Weights of a small GPT-style language model, trained from scratch on English Wikipedia.
Architecture: RMSNorm before each block, rotary positions, no biases in attention or MLP, tied embeddings.
MLP neurons of a small language model. Each row is named by its layer, matrix (down: output weights) and neuron, and shows model dimensions 80-175. Each number is 500 + 40 x the weight over its row's rms, rounded and kept within 0 to 999. Numbers have three digits each. A neuron's up and down rows have the sign that makes its largest values positive.
After each neuron's rows, "fires before" lists the tokens most often just after its 100 highest values on Wikipedia text that the model never trained on. A number after a token or word is its count.

L4.down869:485537518486449533454466474445387515478540520582529450560476564522561434460480448539529477488551589473497535483477475442439459560380507432488504458521511501467498526457462568527471426470490506489482480427538456535520532428471484440506444551508484435444521399527538509522461489512470448517
fires before: "| " 71, "\n\n" 7

L7.down125:479532510460484516521501517477532552526509529479517538504499550542518531484447449539469439537524468549460566522489473472438540473365467520501368511428494572494539525460563522423515532492425511484552504530526475507509478468532484578482514430527479555502558541559514450520550520497482534539
fires before: "," 30, "." 19, "4" 7, "% " 6, "00 " 4

L7.down824:505538477489518497554520554523411514537477500581524544479455578514579530451487456522518485463490522553549511440491479476448517501521575455489526524491453542548525562445519548542524475424475472459567611534516497547531438526518512524522500525500522461504454503511564500557471552462502509526
fires before: "tion" 18, "t " 8, "vi" 7, "tive " 6, "ting " 6, "tion " 6

L5.down148:537538544441524452465505476550557549504466478467547470510433478502432461513546481448549499493519484462440457534582577459476479489498518509570522498462506510509517471563484459456472496533495545504488462482539522509476465542547547400540494523460494477465561475494569466461588488466515558496
fires before: "of " 47, "″" 12, "|" 4

L4.down96:518501468516482557496430520540431459437472468520563514501575514534506493413428512501444454432446471426521601527535528469491470536506523477494510515502506521487555537528564525449529430473519540572492491521486506482457604568450529461525547483428461487463503477506493516541498459531551492487
fires before: "| " 69, "sion " 5

L7.down21:513524445450551527480489469581573466502532537461574502528495493442526440502511514583490470430478515485475480520487531460520445505401585457532502496439538515505455477478508515616527485494506542491468458533509535432484538418500428502541535516529488498519563552561478466495464516533433522492
fires before: "', " 38, "'" 28

L7.down466:442472498505471433516523593481432460511416514469580543465454502497537498511524441454455561530550528494518488536595483489474522467408469523542467493588567488515485512506538530478415568431532545504490474583495527512599492503543459467497532484482531447486418519510459437538546495471525487396
fires before: ", " 29, ". " 14, "'" 12, "." 7, "er" 6

L7.down682:480485463547520472524500453467525530474452496523491513516580493550572545576496528504559501535573589440544484435470542504459481567499483498431465477449526531519550493438471557516423462510449513448525473423484556477450565553508468481505522541453556412494541492419528496459454541511513554458
fires before: "| " 29, ". " 19, ") " 15, "; " 4

L4.down504:478543555460500500459549486484437518461483469485510551486567552489472469485485509465538517567543535514465462501589501516484531489517545486409576534567471453535515503578479481410473547482527422513471512506517471548480426473468537540525492544501477538428516514486547462482510495478492549537
fires before: "==" 16, "===" 14, "=== " 13, "== " 8, "In " 6, "The " 5

L4.down975:453516469481484508478489560484456505448496499519485498475442519499512532517466534501474505490563519488464466467514502527511452531306568518486493454545467509526506474516472511507491563488456498587547531459433458492497479535535499561525464526517483503554470489492554511542510579450496522557
fires before: ", " 31, "'" 11, "." 8, ". " 6, "\n" 5, ") " 4

L7.down553:485476503456526558534541441456362520545484456463497529533590504588504517440497466582539519541504462549429502443521464479451449478446541537490496481591548505464585457607539466519493470502502537476457453527480518439491465455472494540577469470509536552504480530455557457526495530533495481454
fires before: ", " 15, ". " 14, "." 11, ": " 7, "-" 6

L4.down410:483471447554523481488456468522562538419477506530493474502519547547599443501525501493478525469550534458427483462467478466526476500297493526522501464561444478451477505442431565579501529453570463455519485490541593548439461501506410497529498478514510449505513470480555474522516452497473552515
fires before: "| " 23, "==" 12, "The " 10, "- " 6, "== " 6, "===" 5

L7.down90:492531498494519534513418476434482529459512509441468485470473498589558478494471485483597481470494491459536593492517516565486468519565587473533531500410467508478470483561446499553528543487484441449531487505463492496460491551470491445450484547541453571489533480527447402437474535506505505524
fires before: "s " 17, "t " 13, "ts " 9, "ed" 6, "ts" 5, "ing " 4

L4.down208:427478564503440478511485454511453458437566528476493478528478502543523520443488462492475545519541531449487446450561480467518476484500541432503552459485559498537489498497484470515418452574503474563493523474515449592493596446558514541484506555522488534514505476536571515529496452460506536533
fires before: "| " 26, "|" 19, "\n" 15, "0 " 7, "+" 4

L4.down487:475505508497442477466492539479588525501555522537555482526480489544555509503517543483446486473563519515529452430475523522483492465440528509436541557520493427525558493471438451531480535534502487554509400488522509579451506482540514518491481522473509471447504529490528492513533490462506485500
fires before: "==" 20, "== " 11, "In " 11, "===" 8, "The " 7

L5.down771:573472456497517495528464555499485494552553423545486497482479510491450463528503488500540552487560469566530508470560477523450582470436480477521455491505437556557464472493527497511503460405545475477562516501534411534542491513541501516473485452523475546496517532495549510456474587597523535517
fires before: "201" 19, "199" 15, "200" 9, "202" 8, "195" 5, "198" 5

L5.down599:468559537496521522547514476495430527482529433473507474463453536556529536502506524478511498477414435528566580493484483491533514445379521500492458525522444462486400496577529425465520540513515477463451469482474596533504490540536530475524473476452477432540543531499489554469480470570530495496
fires before: "of " 18, "- " 17, "and " 7, "who " 6, "in " 5

L7.down652:487515502427501521563455522514532483486484484372449498533558570497529499496476512501522503515542512478514468459484487541466485518396453547528514529507492494504402510484402478500523500543498596492535483507513513491504491478537486454507414519534536557562553523518613507481571500503537490541
fires before: "to " 19, "from " 16, "ation" 6, "ated " 6, "for " 5

L4.down773:436525450457472463450469555532466463412555448449513493558516495451485568523539537550532457474490522471537483515544500544422530468432553472470459488523548465533480456490477453513496562516535450502417508518538473503516419441523442469527444476567464514462547510449492497481494537547479499467
fires before: "\n" 37, "| " 16, "|---|---|---|---|" 6, "|---|---|" 6, "|---|---|---|---|---|---|" 6, "|---|---|---|---|---|" 5

L7.down629:443470544441595528465415513530499511548495440468470505443454528509522565542481543566481543484449567434546470495522492467495542502516559475468490508478485476446621495526531556462536467558494552445593526476460485564498469488539494548462548530386463492511499591558497505552512583476545518539
fires before: "onze " 17, "Br" 13, "6 " 7, "7 " 6, "8 " 6, "2 " 5

L5.down725:473557557481500494423508541456464492581471506431460500517509480506491533465474499508550472499564467450539482472475485497450503520368493517564529491450449534498500499562444439533497569546511497484551471453567493537556516540582564495497492504517545457446509523539476551461539497475570520533
fires before: "of " 34, "and " 11, "(" 8, "in " 4, "de " 4

L7.down284:508557398494494438490471426573523478457483422498460471538524509496502446481438518450413522505459536390500487489439523454515545494445480533412542547508431519472536494506502520496534529496461537452529504480537539514502467488544532490515445453521562441435461518435521547531618475537532539503
fires before: "| " 22, "," 13, "." 11, "|" 5, "5 " 5

L5.down863:512480499484532477506487418445532562445514446480408436563481456471499523481463510536475469448495510423486428531492505528504576505402517515451514474527512433561503592454549439488470495479497484407550503465476506529513518540501394463504562512551451507557533451530504464541528540494506540493
fires before: "." 60, "′" 8, "'" 4

L5.down722:619522564536463522439515495487561551538527488448542563452473562470487528485581440493489487534486501484446513470535505577480473495407432554530492517552499524479569526476495529512560547456571508445502469525502535524507523548523509537398523526458472489513445515514547513542554506487523467525
fires before: ", " 12, "ation " 10, "s" 10, "al " 10, ". " 6, "." 6

L7.down142:507536474522458483494514503512531478499531531528460478482431476491481470464501527483491481495408502498516392404406594421509503462524520483517579503508500481524503545460524575496549437516521523531464543537506450488483580495508526440546519540467497495569532503494502540522448499480502495494
fires before: "2 " 17, "2" 17, "1" 15, "1 " 13, "9 " 6, "0" 6

L7.down222:536520563500522525484434545466531472470516578554543575456542477514416519514541517445517553477481540520536512512498543461537567559564479485430547483534446468516463485552531460514498553417506555500552534551503544510473465440534484537503485546505516525492472504521498597462514530495554497523
fires before: ". " 14, "ts" 12, "ts " 11, "pp" 5, "us" 4, "c" 4

L7.down2:528429519545535520407477540542488493472478502501474506461577499502548520489587477522508499521454542522515453482539501520483494530451414479487462456531473460473476582475462528509500498526450487503500531542521436522581543579519526443455441523439479488508482515484565499512518563547469530460
fires before: "\n" 66, "\n\n" 34

L5.down181:485527483514531533469522538492428450484451570482557460451455445476504436498481552580477490492543506391512483469560480441553438478398592530499528525520492542466519453540514396516527465497472551463507544476480470534478502490543567522446437486594550523511512531407476513571499465539475560475
fires before: "'" 57, " " 11, ", " 5

L5.down1010:468480509510587497530452463503595484491454478497537538482457473497480524481499452470587481499520445421572547453488442457477529514439476503478503484600516550529497477501495448488484631497488467515562552487516531562467487544536461545506492456516475552458477495546469451515565487439487530509
fires before: ") " 19, "% " 15, "%" 15, "4" 4

L5.down486:487509489509539458538492560490517518538492438551473508546486515490436426511561503496478448557484474503468432520438531500510587515455469460517467530553500489375532564508489522508454564501489469511494482534567516502463484527423490467521468511474514479484535524481489532418480510463486452469
fires before: "0" 19, "5" 11, "3" 10, "2" 10, "6" 8, "1" 7

L7.down540:432448392468444488489505503481493499463453487490474456434458475517586503543544438529499519455453530465469527549458436483550569446468495470387481524485495491517501437490504504530485550502405456504524476541472396432463422500530436448510485488548484454484539521567497529500501500509436548498
fires before: "\n\n" 65, "\n" 7

L4.down66:541455429482434505506589482484509474543558467529536516490426557464534496497492529450481503478507565538477467616554435558491453507449572530437559530595498492561499536400515447507463506531425511510549488526452473535477505498467520574527479436493472413498500472472534500470521589510457509461
fires before: ", " 16, ". " 11, "." 8, "|" 6, "ance " 5, "; " 4

L4.down44:500508597487496464513526443458483447433465503420521488531509450505493525470420514431427478503504426460545653536483507544560471491427499452459518436568513470476520500560466469554549490575546399481462522499506485548521436504507513500442567469498479546609464509500491522507496517453515531522
fires before: "| " 84

L4.down145:506484576502491437502468472497467484552511570487536494537471461429474446493462473477486467505527494500564547512462464507506473423491465499540583446515506540559456522489514541455498468517499502504512467544536522562493451450428462477503601520513595525513443488481509597494483545463542541507
fires before: "to " 22, "in " 12, "the " 9, "a " 7, "for " 5, "at " 4

L7.down745:487490517532456433519540447465448471530481562457468445530525558493507548499497546444458434533514500496523541412554496516540525422627520522585524520454554524436522540512526512493438520522562536504495448542500508522518565487515553490577478482469465559479481496468603559524607547508494474469
fires before: "\n" 86, "\n\n" 7, ": " 4

L7.down560:489516495486478501490525495456582539489488539509550446461465513476437529415547438536511410500503480517501446507543524537512541510425503543587488472508484411569428516633550491539458481523533517476515484432542512461494521494559482514490540432486435492564551565490585517449465487534556497536
fires before: "." 43, "–" 9, "ed " 5, "," 5

L7.down817:439512505532575511513541500430434450534462446495484496516511488503495561473433510516498483496500487447477482540507477481485518511624513461575568456531495473499507507475582532406478463531491508518562508453445482423499528476479503429471522558500549550454469472446442544524516537474482552478
fires before: "| " 42, "==" 7, "list" 5

L7.down651:451542487452525487444513463499513521580487489482493498502500606477489439502444480439512494507412508440580502514513518504419526519509448516514562491545522497483458554497443528460520490540448459482507524493494525467497418463522537508490544545554418516519509493495542496466512575484565463541
fires before: "t" 17, "t " 12, "tion " 8, "tor" 8, "ted " 6, "ting " 6

L7.down335:475484571483544523542538564501574492536483553470440480462554520510548526500422527464484492493488496468515493567482500548479555551500548513395526467468449526415473474454553442514428463504479446442471540556528463497542474502450566525523524479495541494562542535532475490531433472524442575532
fires before: "onze " 12, "3" 11, "0" 10, "5" 7, "1 " 6, "2 " 5

L4.down957:464547530461474538538461515547488485484523514528469502521512552468522472493512488510505495480445489480452484510480472527495528584454430499512568480440560481444499461518451478483453544540553472520457541560487494508431474519543456565414533484467469490551472545478455448453488508556482491449
fires before: "″" 22, "°" 16, "ely " 6, "— " 6, " " 6

L4.down725:558506504507530464493478483501486509496495509399478419486437494493540533521520499455589536495541540467550506527517514499493508426462519507461466508445480547468517470534487514499489515520506532506462522468459509564565464523445547461532453520483521500513431450488528465598452447489476546510
fires before: ", " 19, ". " 15, "\n" 11, ": " 10

L5.down275:533472493480535585488501492477518453405473515510455474486509478504503501518492590439468472518570492482483527526466534514497578439437466473490453534447544520498478498505536470531455446527533514435409470441555431417480506468535539504443483456503457475520524476537502494509502475468529484555
fires before: ", " 35, "." 17, "; " 6, "″" 4, "a " 4

L5.down57:523540442430493481500444492483506469452515584523450515554509481511522541513502519450423523549487428530509478456469448391459537478534533535567499482480512504545397566490478489568535443480498510448574470509412547489436516547516556463421494530523488466488503509430463505474447480541530520557
fires before: "to " 42, "the " 12, "that " 4

L4.down384:500500467516524474504473445532411464471430514563443485539519499499502478535482542470508469464484533523565471536475504440460458460371503441501570467510423439551517528540497557509457555509501455487467469505564544525510542503481480493489509572516439552498490483534542529567483457491495512494
fires before: "- " 29, "==" 13, "The " 9, "== " 8

L5.down522:454542447509548555521456444536485479462528531429528485517498500508528540452482516441539472569555531531555490511510460541490490517550487451434487456490524539394447450485482439450520542537530528586513485502530492449394482456478454507545453530464524563458499484439452515529503499517503521512
fires before: "s " 80, "ed " 4

L5.down5:519466518565496516514477495572526459476535518499427565518432559476472480502531533467474528573499468416592474537562449552528505462445484472490482480518474477493526491530403529515500466517486457484524465483461505558464440506576403509488480510489414536478516508577563464445543512497549494488
fires before: "to " 44, "was " 5, "ation " 5, "the " 4

L7.down723:552505456430512494469592485520458596474573528571481510515551542522489535406451534418531489484619378473482505481454470521529545519429470580392465421483487496531514475427524539508538485540472512439522490439527523509484501490566514500485522512500532510517482481528499509450487511530483499485
fires before: ": " 54, "s" 4

L7.down781:502520543523490457445571524530507590538522498519536542534557487596533548531556528468527527559463543573522486521537560550516551444497457493496415463496486510491547512579541492434506508491513545492507494489472565554496433526476412513495536448431488574421506504476503529479459467504446560510
fires before: "s " 35, "st " 9, "an " 4, "fied " 4

L7.down506:467466565574491569484497505500470459449553467488497507511523522532501491465608464464576503546486483506548560498512500554456470500413452488522482572526442569553490526480462505498535529502537479477623442512438593554550531514472541485527484469484540471579464523482482438495493552471546508466
fires before: "ated " 19, "ation " 14, "ate " 12, "ations " 6, "ating " 6, "ation" 6

L7.down876:504492474449429473484530458498488533469521443532557535467514557502506558435451567468490493490510472506496499479479494496550550535386525490447544485538509452494489546410504540540497515515496557510539484526454511447519507484496504491498534536535524510404500497529514507550542488504440491511
fires before: "6" 23, "6 " 20, "7 " 15, "5" 10, "7" 9

L7.down752:486477454513473580458580539522416491536498467409495473504478443518554474471475471465474502460531505495465507576472518511517548574466536458478548570450458514469523499537468451542542504550453478493533415514471472451443552520566502479494461525548532520426521499490530569515532471524440476570
fires before: "(" 28, "and " 8, "for " 6, "in " 5, "million " 5, "| " 4

L5.down39:511512479488539491468463529494415462478533490481436475478477538527486518470544492482526521604431499490527539459460456565488453446307496467481478447455553495497562520568517558480462539441487503501576564512507455503525483491481551460515411478550468489471506479471473476494542479460518526436
fires before: "\n\n" 48, "a " 13, "the " 10

L7.down1006:474484516440563441537474521506503513588513457532538509416499433458495492519508520479464494507452493488466489515518555472502536525444433599507528501518453537474545546521407516495546524581469480417532491528496467463495509513547490473493504503500496435432449514512396506433450509486501572525
fires before: "| " 58

L5.down484:499544459428442480558517492511482510459464384517578444517455424532524505527432522498540489537452548558460580514541513535432595517500493427473472531390478544517572454498559423457509509539502484493507482501495402498488486505578479451452422506530486545415512495509469528520541501561536458481
fires before: "| " 69, "|" 15

L5.down731:488479439535534480562523511489490478496484441483510503442477443564441532488524467515542415521564511492479487521496525540477536563515514452529455545542460619466581514526544491375527544446526439473420557526504485516521408491499474464500496549531474532504494428526535466480499482526500576570
fires before: "–" 21, "," 18, "." 10, ". " 8

L4.down714:552558530477509528573538451519489490499456494480503532532540465571505584424493433453553521467466519488500452399462466492543522522437493543468535503535506502514519466572484450488507574496462523429497465519497424450523521520514476465566450472476570536526504498544464458517498548446414494580
fires before: ": " 45, "by" 8

L5.down1016:493517550547548552483504420561554478488429433493536522488517456469501465504515537537486588528482509545511471503570541489499494514553483459550561491457543518499475550440521476525471503533519484426612486504505484541499512504523484538557494503587498508470503506483567497519422457492554545436
fires before: "| " 27, "." 9, "le " 6, "on " 5, "on" 5

L4.down835:507507453503453530518444517582481539544497569544401500576470550498538480543479491525498529481517513483555494537513495522518489456593437445502492506446550495587471502518493553540435494524498469556521482559489516517503515517522458472455434549516510560533472427523540531450574507530556492484
fires before: "to " 32, "the " 13, "ite " 5, "a " 4

L7.down593:488523561464564496483503487542534484463513462466518542535474525445456534506423487440410513400520458504502502506500531495516576446396511478475485522573511586469427470468516500452560587486560526530424475565514471470541478466466487487531490521536508537545508512506440488489522443487492505491
fires before: "." 60, "," 10

L5.down378:463526513513524523439473505514495482554470460529525506545480533510555544562460427478454480425521452530530457441521551518426470437469485430506518529599434512534447424494490461482484624489521515510526491475543509493431513518474511451527446524473507440539376544589503521506444448454485545490
fires before: "in " 20, "by " 15, "to " 14, "on " 8, "as " 8